Weights of a small GPT-style language model, trained from scratch on English Wikipedia: MLP 320 GeGLU.
MLP neurons of a small language model. Each row is named by its layer, matrix (gate and up: input weights) and neuron, and shows model dimensions 16-79. Each number is 200 + 20 x the weight over its row's rms, rounded and kept within 0 to 999. A neuron's up and down rows have the sign that makes its largest values positive.
After each neuron's rows, "fires after" lists the tokens most often just before its 100 highest values on Wikipedia text that the model never trained on.

L2.gate288,187,214,204,190,215,191,217,215,221,200,212,228,218,196,166,217,207,214,206,183,179,193,166,179,172,218,218,191,195,218,178,183,190,222,203,196,220,204,204,210,182,183,211,176,165,225,174,179,177,184,187,185,193,187,215,243,188,219,187,209,194,231,210,222
L2.up288,175,251,190,202,194,201,191,162,213,152,176,205,184,193,188,203,205,179,232,195,208,196,174,230,222,213,227,200,177,208,198,196,242,206,215,198,181,170,206,190,147,163,174,204,172,189,194,192,187,181,232,209,192,201,183,210,182,179,219,203,178,202,206,233
fires after: " as", " P", " C", " 4", " 3", " 2"

L6.gate86,192,171,192,217,250,215,219,186,196,175,178,174,185,185,182,202,201,173,199,192,215,185,214,210,186,188,217,196,191,233,209,196,229,184,199,219,215,188,197,187,171,205,164,173,161,212,240,188,188,163,201,179,203,219,198,193,208,234,198,155,178,201,229,181
L6.up86,208,204,206,168,218,190,229,194,231,194,189,201,190,164,216,214,231,185,215,198,190,207,261,205,201,196,180,193,220,188,227,231,259,193,189,191,208,186,204,184,207,259,163,195,224,189,216,198,189,218,233,196,215,165,153,209,203,202,229,196,212,167,194,229
fires after: "est", "er", "S", "-", "ade"

L9.gate77,199,215,204,193,215,160,199,181,198,180,185,178,213,195,183,204,197,193,235,152,154,202,230,176,201,217,160,197,221,187,211,222,197,183,187,176,216,165,227,200,207,199,229,176,179,192,193,185,230,202,185,195,192,172,190,177,219,194,202,222,186,145,210,194
L9.up77,202,213,203,192,175,186,203,188,196,204,175,198,201,181,191,203,194,212,237,176,175,233,223,215,182,197,184,139,219,191,235,174,139,179,220,196,195,188,217,196,211,214,216,174,213,200,200,189,205,191,187,201,219,183,165,168,163,208,219,170,153,194,212,201
fires after: " de", " ex", "im", " in", "s", "lu"

L6.gate182,174,216,210,211,197,215,204,211,225,176,195,229,225,193,219,209,184,159,209,190,164,169,200,160,197,204,203,206,182,225,225,185,183,177,223,184,220,213,217,169,205,177,174,203,179,207,188,182,202,202,225,179,197,193,220,197,213,190,164,168,218,197,192,192
L6.up182,222,236,190,205,206,164,180,228,170,191,203,141,178,183,184,172,220,202,195,205,156,212,230,231,232,216,189,183,200,203,216,197,229,215,170,197,187,220,204,209,195,213,231,205,165,195,210,217,207,243,182,186,190,204,192,236,216,179,200,227,217,190,215,206
fires after: "\n"

L6.gate0,181,218,233,223,176,193,199,201,199,227,164,188,199,227,196,224,234,213,186,231,199,198,204,224,188,186,135,225,219,196,193,191,208,217,201,182,160,176,226,201,193,184,180,198,173,198,174,202,230,192,164,215,226,178,199,192,205,189,211,210,181,178,199,142
L6.up0,225,211,214,201,202,200,185,177,202,189,200,159,173,231,183,182,153,244,219,184,238,181,168,244,205,196,201,179,215,191,185,196,183,194,217,192,213,229,203,209,193,183,204,209,189,208,188,205,196,208,191,188,232,212,226,176,218,170,206,175,196,176,204,250
fires after: " ", " (", " 1", " se", "te"

L6.gate77,180,189,191,216,226,209,208,210,222,168,187,215,212,174,144,226,196,238,224,181,212,186,172,184,197,222,176,189,185,188,219,184,191,209,211,202,196,209,227,211,224,217,219,196,189,253,197,179,210,200,188,171,183,193,193,203,222,210,217,233,164,190,198,242
L6.up77,207,193,199,212,192,207,236,161,188,190,198,184,226,177,181,229,183,206,198,188,184,185,213,188,200,250,193,205,169,201,234,211,194,174,224,197,203,198,232,221,195,183,204,220,229,223,197,212,196,210,228,176,194,195,203,211,159,192,167,221,189,231,224,224
fires after: " De", "s", " de", "e", " O", "ed"

L4.gate1,211,174,179,203,208,235,133,184,193,209,202,195,201,208,201,173,207,188,177,216,237,197,166,180,188,195,166,210,211,189,190,180,227,232,158,200,215,182,224,223,208,210,217,183,180,184,192,190,162,217,178,187,182,236,210,201,185,186,156,218,155,217,223,230
L4.up1,194,213,181,188,240,193,210,208,211,162,203,214,201,211,190,231,211,195,216,201,206,183,209,195,204,218,199,209,191,197,202,187,175,204,216,166,183,223,228,202,228,214,198,186,205,172,175,180,244,223,188,233,183,209,241,181,162,163,191,161,170,219,219,169
fires after: " S", " N", " So", " Vi", " "

L4.gate15,217,190,208,185,209,219,172,189,196,189,173,156,241,243,191,168,210,206,201,217,160,209,183,244,202,200,186,195,207,195,195,194,190,189,170,223,163,191,217,180,205,223,179,237,196,213,187,196,195,177,169,198,191,211,213,177,199,194,245,172,191,165,233,197
L4.up15,222,159,207,176,187,213,169,158,184,193,159,207,171,196,178,218,219,199,173,185,203,179,175,191,210,188,183,248,174,214,217,174,221,186,204,165,190,214,228,214,246,173,209,217,203,180,215,182,206,208,185,175,192,197,205,196,212,221,210,207,199,182,240,167
fires after: " f", " F", "n", "f", " in"

L2.gate61,236,209,184,214,173,231,227,186,174,194,205,212,196,199,184,168,198,211,198,216,234,190,204,203,229,183,209,219,208,192,219,228,213,189,180,189,214,178,180,225,215,224,224,185,197,203,168,205,196,198,189,186,160,162,205,229,211,199,173,201,206,202,241,194
L2.up61,203,223,189,205,178,207,172,185,179,218,196,181,153,175,192,164,205,231,215,189,230,180,210,183,217,202,207,191,169,190,184,192,198,180,155,181,219,199,192,192,195,197,232,226,171,217,201,203,218,232,243,192,196,196,213,185,198,190,216,166,215,187,208,226
fires after: " f", " T", " W", " ex", " F", " st"

L2.gate17,163,203,214,188,216,226,212,179,205,193,202,206,147,208,215,212,190,206,177,181,230,236,202,165,204,209,204,160,209,191,178,196,192,190,216,217,203,187,194,220,226,221,202,178,181,214,238,207,189,218,193,171,162,191,196,166,233,192,237,226,208,203,219,205
L2.up17,171,230,182,209,202,217,217,190,179,177,218,211,216,168,191,190,220,239,235,177,170,215,236,211,221,206,216,212,179,223,182,188,171,232,188,173,232,181,203,182,222,169,221,212,188,209,236,173,152,205,197,219,191,207,221,196,202,191,201,189,206,182,256,176
fires after: " G", "f", " F", " B", "c", "B"

L11.gate83,162,200,184,220,214,212,253,200,176,179,180,199,212,209,196,205,217,191,200,188,151,196,208,171,154,210,215,204,213,203,227,198,209,196,245,187,210,256,231,242,201,181,203,156,195,198,186,197,216,221,176,167,168,201,191,184,190,186,229,196,219,202,222,175
L11.up83,190,213,196,188,209,220,236,191,186,227,181,210,195,216,212,220,211,213,178,185,191,188,195,208,202,194,211,184,224,209,211,177,194,224,221,175,173,199,219,159,217,237,213,196,192,197,194,216,174,221,199,224,203,220,230,204,197,214,206,185,196,218,215,180
fires after: " ", " f", "f", "fe", " ca", " F"

L2.gate133,195,148,193,235,198,169,218,165,178,195,205,203,196,167,206,221,186,203,201,177,196,198,212,166,226,189,233,179,186,226,206,176,186,193,201,211,174,226,192,176,228,210,207,176,206,160,242,164,187,195,219,179,210,181,196,221,196,203,208,208,195,197,197,175
L2.up133,195,159,195,188,197,187,181,191,209,186,220,171,193,184,198,228,173,204,195,202,200,214,218,194,228,168,173,194,192,250,221,213,200,180,183,183,199,181,175,204,239,217,192,214,188,212,209,216,148,181,202,208,180,172,223,206,192,200,215,198,174,172,205,209
fires after: " ", "\n", "-", "'", "hi"

L2.gate146,219,201,171,200,208,212,179,206,195,201,190,206,161,206,213,213,209,218,207,204,221,181,157,219,206,208,198,195,167,183,230,214,229,226,185,152,194,179,180,206,185,206,215,184,201,207,170,204,201,216,217,178,182,202,207,215,210,188,208,210,179,201,202,196
L2.up146,213,152,219,186,198,228,191,214,233,188,204,228,175,192,188,184,226,190,220,197,231,178,185,207,220,201,229,179,185,176,191,203,199,207,205,212,190,181,226,191,255,226,227,163,183,210,168,174,214,219,185,221,187,198,217,189,237,230,197,215,184,195,214,157
fires after: " ", " (", " su", " Di", " G"

L4.gate253,168,204,249,212,235,201,179,237,192,205,207,176,206,184,202,235,200,192,204,204,188,184,180,202,231,196,184,205,190,189,170,189,213,179,204,216,222,172,192,200,194,207,181,166,185,202,242,182,212,216,216,228,150,213,203,180,177,178,180,193,178,197,176,185
L4.up253,238,197,176,184,195,160,206,209,175,250,192,177,182,196,214,207,226,202,199,224,185,155,224,209,227,196,207,219,189,165,198,219,202,183,203,167,195,174,190,190,197,218,197,173,164,171,192,206,188,199,210,183,151,208,220,221,243,205,187,214,189,191,206,177
fires after: " ", "-", "s", "ite", "\n"

L2.gate29,235,224,199,191,213,193,209,210,185,194,203,205,193,241,207,167,206,193,187,203,191,225,215,187,225,213,178,251,181,188,195,219,192,189,217,177,152,179,173,236,198,191,191,222,202,192,196,193,183,180,199,193,205,193,194,186,208,184,172,238,205,217,173,195
L2.up29,196,197,200,220,170,186,189,188,179,201,196,179,236,215,249,170,216,212,188,213,201,222,207,203,237,224,171,195,235,172,224,209,222,200,213,196,193,168,210,189,194,188,193,227,191,186,203,233,183,197,192,183,170,204,196,191,218,169,203,240,174,196,227,205
fires after: "iv", "il", "ol", " Li", "ir"

L6.gate161,216,189,218,175,220,205,209,200,193,213,220,190,219,189,207,171,235,188,218,220,186,216,223,172,245,188,160,206,208,194,211,193,228,158,205,194,221,180,156,178,169,189,201,207,216,198,164,158,221,208,211,223,220,223,218,205,202,198,243,180,206,218,194,199
L6.up161,186,204,187,230,235,203,216,173,192,204,201,213,202,205,190,221,213,198,204,214,198,193,228,199,196,223,189,170,203,167,190,145,224,257,175,177,189,233,205,194,201,179,217,230,189,200,184,181,180,203,210,190,205,207,233,217,203,197,199,178,210,200,226,185
fires after: "\n", "-", " \"", " (", "ton"

L11.gate137,205,202,148,203,199,182,200,196,195,197,209,210,197,187,202,229,214,199,240,206,167,169,225,208,221,227,217,192,211,183,202,213,187,172,217,208,181,189,183,204,185,212,197,204,216,258,232,146,210,174,220,245,237,194,166,216,158,198,210,223,215,203,207,199
L11.up137,177,201,168,186,149,211,200,192,203,154,184,186,185,179,175,244,248,218,178,183,206,208,153,214,225,205,207,195,194,211,180,176,184,222,194,222,226,205,188,168,176,177,192,194,167,234,186,190,170,176,183,217,237,170,223,185,197,247,218,196,167,209,213,207
fires after: " co", " p", " Ca", " P", " C"

L11.gate217,183,202,164,167,176,196,180,194,239,211,183,223,202,186,198,201,205,217,223,199,202,224,166,186,192,204,210,188,143,173,195,179,190,150,207,169,206,204,211,217,188,197,209,173,163,197,202,191,196,206,160,184,199,247,188,197,228,190,187,195,216,192,235,195
L11.up217,195,231,241,242,207,213,196,225,206,181,201,187,169,190,210,216,213,176,189,239,195,216,190,209,242,163,200,213,180,218,203,188,181,191,182,231,175,184,166,210,178,207,200,196,213,190,234,216,201,215,183,168,210,197,209,190,239,174,198,166,229,181,207,216
fires after: "\n", " is", ",", "en"

L2.gate248,206,200,226,182,192,158,218,207,185,211,194,212,208,209,169,151,193,219,189,178,240,223,168,212,238,189,218,181,213,221,203,213,188,167,207,189,184,188,181,186,204,235,189,193,194,204,150,198,195,218,178,201,216,203,185,206,181,181,211,208,198,213,196,180
L2.up248,219,199,246,208,186,156,216,180,171,203,175,232,214,192,197,161,172,215,181,224,244,222,173,189,218,190,207,198,220,211,207,174,227,175,193,166,196,200,167,196,177,236,184,207,226,207,184,204,195,205,174,194,181,199,167,194,190,173,209,209,159,191,211,212
fires after: " ", "arch", " c", " mo", " ex", " in"

L8.gate187,212,225,194,210,201,199,228,189,221,191,191,201,191,234,204,174,195,152,187,196,225,210,215,212,205,215,167,221,205,189,221,190,225,224,178,204,173,184,190,208,212,216,230,215,170,176,194,166,177,190,188,180,199,161,195,211,187,198,185,196,238,197,193,233
L8.up187,197,186,214,197,226,215,210,210,209,168,213,176,191,170,203,225,206,171,207,174,193,208,212,192,171,207,182,219,190,214,242,189,228,196,226,214,212,233,201,185,181,211,200,198,213,199,217,193,162,214,160,214,200,179,226,193,189,180,177,188,198,161,169,201
fires after: "y", "ri", "la", "port", "pe", " pre"

L8.gate167,219,203,222,174,189,181,186,177,206,207,193,220,198,172,198,190,192,189,181,177,189,212,147,197,176,178,196,200,179,214,197,149,219,220,188,229,198,213,196,226,194,200,169,203,217,172,158,175,183,181,206,207,169,183,244,164,198,223,201,192,220,201,231,158
L8.up167,186,173,188,212,173,161,226,201,204,207,166,173,218,212,198,181,211,211,212,212,176,185,183,165,207,193,190,185,188,196,176,216,210,195,216,216,177,181,208,155,196,219,212,209,196,192,203,193,175,249,183,209,201,197,212,185,198,203,205,196,156,180,204,195
fires after: " "

L6.gate243,190,224,191,227,192,215,197,172,201,167,213,189,220,168,177,191,163,224,219,224,192,195,181,200,200,205,220,168,188,210,162,196,181,189,191,210,180,203,200,205,194,197,229,226,202,207,197,211,197,200,169,167,212,188,178,186,193,221,200,192,176,201,190,191
L6.up243,164,220,173,202,186,218,154,148,177,203,197,210,205,186,180,200,188,163,205,156,197,187,212,214,214,182,229,212,193,208,222,197,193,210,195,192,163,156,190,205,183,201,191,204,205,214,195,222,209,200,193,183,201,188,203,190,169,236,199,184,162,209,196,196
fires after: " De", " de", " a", " A", " so", " M"

L2.gate35,201,188,209,193,201,206,179,206,188,183,217,201,126,196,194,222,207,213,209,176,176,187,203,182,201,183,184,204,196,189,163,183,237,215,175,204,181,190,217,179,178,209,198,190,195,215,205,178,187,204,215,199,234,216,207,197,199,228,211,197,188,222,207,186
L2.up35,214,195,211,214,171,188,198,190,250,185,222,205,167,184,195,195,206,194,209,166,194,154,197,204,210,190,233,193,210,227,180,169,187,194,186,182,176,189,231,167,164,229,211,199,192,202,193,193,234,203,225,227,210,178,201,186,184,248,191,182,213,220,167,225
fires after: " ", " p", " w", " P", " (", " Ma"

L8.gate144,206,190,199,233,218,205,212,223,219,158,191,182,193,192,176,222,176,165,198,202,218,185,207,211,206,214,207,180,220,224,212,218,224,206,177,206,195,154,201,225,236,198,223,158,204,229,221,186,244,211,226,235,220,199,203,197,166,190,199,235,223,198,229,185
L8.up144,206,191,183,212,164,194,181,178,232,166,205,215,229,182,172,178,214,199,218,179,200,205,185,202,205,207,182,208,199,189,237,193,190,155,179,201,219,176,230,182,203,177,205,198,170,212,203,205,222,210,195,192,190,187,221,194,202,174,199,191,206,216,219,191
fires after: "n", " S", " f", "c", "en", " Se"

L9.gate9,228,210,192,177,178,186,231,181,240,206,207,207,168,190,183,202,178,176,227,208,183,211,190,222,198,177,168,195,196,164,184,192,202,188,217,183,241,209,197,200,228,228,158,187,218,174,197,209,225,228,197,199,172,159,188,215,219,185,200,219,173,228,181,219
L9.up9,222,193,197,190,154,177,215,172,201,197,216,187,210,207,177,186,225,208,176,221,224,219,259,252,208,175,212,180,209,199,163,193,202,169,191,170,230,185,197,231,227,179,192,163,196,212,167,217,212,209,193,200,221,206,173,216,200,161,219,224,193,176,200,213
fires after: "\n"

L7.gate247,222,217,222,192,201,184,209,210,210,162,198,184,194,178,174,221,214,210,204,214,214,157,167,199,209,202,180,211,209,205,224,200,192,222,166,200,209,185,170,212,201,200,185,198,217,224,223,213,215,213,158,199,216,198,182,194,164,182,224,175,238,167,224,203
L7.up247,205,194,189,183,186,186,205,218,174,237,166,201,208,196,206,197,212,187,237,223,214,168,197,198,232,213,217,166,232,202,202,166,189,200,180,205,203,182,224,179,192,182,197,187,197,185,208,231,239,229,169,216,193,165,198,230,229,223,212,189,221,187,181,208
fires after: "re", "e", " De", " Sp", "s", "t"

L4.gate261,215,184,187,216,219,199,210,194,208,221,196,229,233,175,175,229,209,183,210,196,242,185,180,167,187,202,210,156,185,184,213,196,206,200,198,161,202,185,219,184,198,229,194,181,221,163,201,174,205,180,190,188,184,182,231,159,208,189,216,194,187,200,188,195
L4.up261,236,150,163,193,176,256,221,191,227,175,197,198,189,209,201,223,196,229,208,211,234,181,211,179,224,204,207,213,198,171,237,213,196,206,200,185,202,212,194,205,179,159,220,191,200,236,191,205,195,205,216,246,210,196,195,197,185,228,205,186,183,190,203,207
fires after: " de", " dis", "s", " a", " ex", " su"

L2.gate153,210,188,221,186,235,206,213,199,243,200,191,183,149,206,218,202,208,193,227,216,210,222,232,203,179,202,214,220,216,217,206,166,201,194,214,201,182,200,196,222,194,198,191,220,193,205,198,201,225,188,215,232,237,203,154,214,189,179,138,186,234,196,174,206
L2.up153,196,219,215,227,209,253,230,199,230,201,201,171,177,200,210,195,188,200,220,185,193,226,214,196,192,169,198,215,185,228,179,213,194,205,223,205,208,197,179,232,208,224,197,214,219,219,202,204,195,202,205,229,198,207,146,216,210,200,163,189,191,181,196,185
fires after: " (", " \"", "\n", "/", "-"

L8.gate178,219,243,199,209,197,147,218,152,172,173,226,196,215,182,213,207,205,211,200,231,212,201,216,154,196,192,178,185,219,190,179,182,191,218,245,244,201,202,193,193,189,211,205,216,218,208,139,201,228,206,182,195,173,186,161,181,183,185,191,195,172,180,227,213
L8.up178,208,184,235,218,204,175,187,189,194,173,172,196,211,184,217,188,202,210,177,179,195,174,186,189,213,170,205,191,235,176,183,209,184,184,195,180,207,200,186,207,202,193,194,171,200,185,168,198,190,166,208,174,184,224,164,191,204,169,179,246,184,154,188,178
fires after: " the", " The", " multi", ",", "N", " and"

L4.gate271,210,216,210,227,197,197,225,145,198,228,203,217,231,201,187,204,197,206,188,257,192,179,205,169,198,181,210,251,162,174,233,195,195,203,186,208,158,179,178,239,192,198,204,207,193,188,200,185,170,213,208,189,205,173,175,217,208,197,206,202,194,169,210,192
L4.up271,178,212,203,184,182,190,220,207,218,199,194,194,201,212,195,221,193,251,198,194,206,186,165,182,220,192,197,208,206,173,195,214,194,205,199,188,170,208,230,225,231,184,180,191,179,227,198,190,192,237,208,180,206,155,168,182,179,168,146,216,207,182,224,161
fires after: " the", "ci", " The", "The", "id", " Re"

L7.gate289,207,204,196,194,203,212,236,190,204,193,150,174,183,199,168,174,269,177,175,210,239,178,177,199,181,193,212,223,227,206,206,183,223,210,219,191,186,187,180,180,181,223,217,206,193,190,209,182,172,219,192,196,197,194,205,211,211,186,191,205,192,178,206,195
L7.up289,196,214,172,196,243,210,208,198,195,234,193,192,191,207,173,191,185,184,173,195,211,191,179,213,174,205,179,198,168,212,212,200,220,248,186,173,185,179,206,177,184,203,232,229,203,191,199,198,202,189,194,200,192,215,190,251,205,216,178,205,208,189,172,182
fires after: " an", "an", "un", "ri", "en", "y"

L8.gate109,187,211,187,184,208,199,206,189,192,198,223,215,163,197,201,217,210,178,195,221,186,213,220,196,192,220,219,165,191,213,193,239,184,179,199,186,229,201,201,189,223,196,195,194,209,200,200,184,209,205,204,182,179,211,213,192,220,189,184,193,217,187,208,232
L8.up109,198,211,163,156,167,199,229,174,170,177,168,210,166,217,197,217,191,213,197,194,199,223,165,189,209,162,231,171,218,185,203,201,207,198,195,200,203,222,214,240,216,205,177,194,188,203,206,222,183,201,186,195,203,193,226,176,164,196,202,183,209,189,194,197
fires after: " Me", " P", " g", " d", "en", " p"

L11.gate232,236,216,214,182,150,208,201,194,159,216,191,212,183,190,197,189,194,206,198,215,226,188,187,203,199,173,181,179,208,205,173,191,202,198,182,230,213,208,176,210,233,187,202,210,191,191,204,167,202,197,227,209,194,153,236,208,196,181,223,162,192,171,200,195
L11.up232,228,195,249,210,191,227,178,186,223,179,179,196,186,202,198,213,179,252,176,169,256,216,178,202,194,197,180,190,179,185,206,190,209,196,184,174,220,195,188,198,201,211,231,207,216,198,208,184,174,167,189,193,240,215,200,203,192,160,198,218,187,192,224,201
fires after: " F", " (", " f", " ", " c", " P"

L8.gate266,234,208,225,226,158,198,181,174,163,217,193,219,178,173,225,198,186,154,171,209,212,179,215,199,189,176,215,175,190,229,229,184,208,205,205,170,231,182,197,195,202,192,203,166,220,199,237,226,184,207,203,178,174,178,170,220,186,188,192,209,188,194,208,199
L8.up266,249,182,191,205,203,173,238,204,189,169,203,206,197,161,179,228,218,185,182,191,141,189,190,209,217,215,223,192,220,167,207,224,212,217,176,219,191,187,220,213,187,194,212,205,180,196,185,186,187,197,186,222,207,213,242,196,225,212,192,208,230,211,186,236
fires after: "ba", " Mi", " ca", " U", " Mu", " "

L9.gate205,217,205,216,197,196,214,192,207,250,185,209,187,192,206,168,199,194,186,196,220,176,216,187,190,186,186,204,178,177,226,158,185,185,175,202,208,185,198,170,181,191,186,180,198,204,184,236,166,223,227,182,218,228,205,179,184,182,210,202,175,212,202,218,215
L9.up205,198,204,139,220,188,196,186,211,241,185,206,206,176,215,177,195,202,205,203,209,197,198,203,193,219,197,234,229,215,212,215,203,173,213,244,190,199,214,188,234,213,227,180,199,187,201,180,177,167,178,189,224,217,184,213,178,176,219,213,202,200,219,200,179
fires after: " P", " A", " C", "P", " p", " the"

L11.gate133,216,241,173,174,188,180,174,172,186,167,189,213,171,202,210,224,182,234,215,200,198,188,197,185,197,188,204,220,198,203,197,190,202,216,213,189,184,172,183,212,214,221,182,188,208,205,193,179,194,197,182,198,214,207,179,171,158,233,245,213,231,212,192,204
L11.up133,198,205,220,213,185,185,205,188,228,227,202,165,218,208,205,213,199,171,222,231,203,185,166,188,197,238,203,218,214,176,215,257,200,182,208,224,215,163,256,194,200,232,184,172,194,183,191,216,196,204,192,203,225,211,188,214,204,196,235,200,212,220,212,224
fires after: " ", "s", "/"

L8.gate135,219,163,174,178,180,172,203,160,186,211,179,212,204,217,210,227,208,191,167,226,196,194,223,250,194,193,203,214,205,222,207,195,180,204,191,215,221,204,215,198,230,210,178,206,178,184,207,183,184,215,226,205,189,191,229,212,226,180,186,173,200,176,181,190
L8.up135,226,182,232,216,200,197,192,178,191,180,170,199,190,225,174,220,190,207,189,198,216,210,234,227,226,190,198,203,199,222,219,234,186,207,178,183,194,193,226,206,219,234,229,224,175,168,201,204,176,179,196,210,187,219,251,207,172,234,173,191,193,193,167,194
fires after: "\n"

L8.gate18,193,199,202,229,189,213,192,184,165,162,242,211,214,228,211,227,202,199,209,209,222,182,207,204,204,208,181,189,232,187,224,188,191,224,206,210,203,194,230,202,239,169,231,161,197,203,202,184,204,219,217,197,198,220,178,183,202,189,247,222,195,218,228,150
L8.up18,206,180,223,187,180,189,189,202,199,163,189,184,184,191,174,209,213,203,225,191,213,216,201,241,223,193,159,204,208,158,252,181,208,216,180,213,185,170,228,190,221,192,222,212,189,205,214,162,173,206,218,202,196,177,189,187,204,214,184,226,214,199,214,175
fires after: " f", " F", "f", " se", "n", "ing"

L6.gate244,203,202,227,229,177,195,134,201,196,197,164,213,190,180,197,209,242,225,234,210,182,206,234,201,216,173,202,190,238,175,217,232,220,203,193,194,214,192,174,183,221,214,233,195,212,205,188,201,168,190,199,217,253,194,194,177,177,208,190,201,165,219,190,196
L6.up244,204,228,238,201,237,176,194,186,189,179,222,192,231,191,176,163,192,249,210,190,173,209,201,192,206,189,182,197,175,214,218,172,226,203,224,182,212,204,210,234,206,216,184,192,208,231,182,193,199,190,209,219,221,193,161,247,173,183,213,173,188,201,186,187
fires after: "al", "th", " Al", "le", "T"

L7.gate186,206,200,221,201,187,191,186,180,186,183,199,183,206,215,220,182,173,230,168,158,189,199,196,189,206,211,234,198,176,169,211,196,202,189,212,216,181,237,174,181,209,197,181,230,174,171,221,185,195,221,216,171,212,173,211,135,172,194,214,188,203,232,211,204
L7.up186,197,201,195,206,190,224,197,185,185,223,196,196,216,215,235,168,219,172,214,182,190,208,189,206,222,214,215,224,191,197,222,169,195,181,212,202,198,202,187,207,206,216,212,211,203,212,211,235,198,192,188,190,190,214,194,238,208,200,215,187,235,207,197,178
fires after: " ", "if", " R", " L", "h"

L2.gate135,219,193,234,198,210,187,196,170,206,222,190,198,188,191,193,163,185,235,219,187,191,218,207,201,164,209,215,192,215,186,192,180,208,194,240,192,195,183,202,191,151,196,161,181,186,191,187,177,204,181,178,199,202,207,196,192,189,181,227,222,211,169,199,206
L2.up135,235,200,234,237,203,207,196,179,195,171,206,182,205,206,232,171,180,184,232,172,188,195,218,165,194,198,207,221,230,241,225,188,190,172,246,200,208,208,184,197,191,208,206,193,216,194,209,224,178,193,181,158,223,201,187,212,173,211,231,218,207,194,250,201
fires after: " ", "-", " H", " an", " the", "h"

L2.gate6,193,183,187,196,202,176,186,180,267,200,213,214,157,205,234,174,209,203,203,217,208,189,181,200,166,207,190,201,201,202,216,158,189,204,219,203,231,227,218,190,217,205,211,216,164,181,229,190,205,197,210,203,201,216,179,175,205,223,186,219,190,200,221,192
L2.up6,238,233,192,215,212,217,208,182,239,197,224,177,201,214,223,212,183,216,184,191,200,182,222,241,191,189,192,211,187,189,184,187,216,215,171,187,185,208,186,214,222,212,182,173,170,203,175,139,213,184,214,200,183,220,200,193,189,192,179,182,172,205,149,208
fires after: "-", " (", " |", " V", "|"

L7.gate230,179,192,165,210,185,189,173,224,200,164,224,210,176,138,210,181,182,157,195,224,192,219,212,163,194,185,184,194,226,220,181,187,229,215,209,198,227,220,208,215,227,200,201,180,212,248,200,201,187,189,206,202,206,209,172,192,211,197,219,222,171,208,193,253
L7.up230,205,179,200,158,195,158,202,168,228,233,182,223,223,181,233,209,220,185,161,192,215,194,193,167,228,183,212,224,225,188,221,204,191,211,198,194,193,185,215,178,209,183,228,214,200,189,210,190,238,177,223,191,205,189,228,178,147,214,216,203,198,217,220,169
fires after: " ", " co", " So", "re", "ro", "ha"

L8.gate299,225,203,183,154,232,219,195,198,201,220,212,204,204,190,194,167,211,203,232,187,199,190,225,235,202,192,193,221,212,190,200,185,217,191,211,155,220,182,182,203,216,193,217,223,153,168,210,208,221,212,198,203,188,178,189,173,203,170,196,206,227,230,219,210
L8.up299,204,215,203,209,235,209,223,211,210,185,228,194,220,188,191,215,171,202,198,207,229,195,194,228,221,221,186,202,189,198,175,194,224,195,186,153,214,197,205,220,188,175,209,214,203,171,192,199,179,193,211,181,202,218,206,160,202,148,249,191,200,200,239,240
fires after: " (", "-", " 2001", "\n"

L7.gate124,182,209,162,189,220,236,179,180,187,206,226,205,210,181,195,219,204,198,222,199,208,226,211,220,235,196,198,203,186,196,171,190,221,221,216,206,182,155,201,230,221,191,177,188,197,202,163,181,202,189,202,227,180,162,196,217,186,220,208,167,175,212,234,220
L7.up124,234,188,200,216,210,218,187,203,193,207,216,204,187,187,188,202,185,208,198,237,215,204,217,182,195,248,181,220,195,196,225,233,212,187,185,180,197,202,192,187,185,198,222,186,201,184,184,198,192,237,176,180,212,200,205,217,197,188,205,222,207,201,221,211
fires after: " ", "ef", " so", " (", " Pro", " Vi"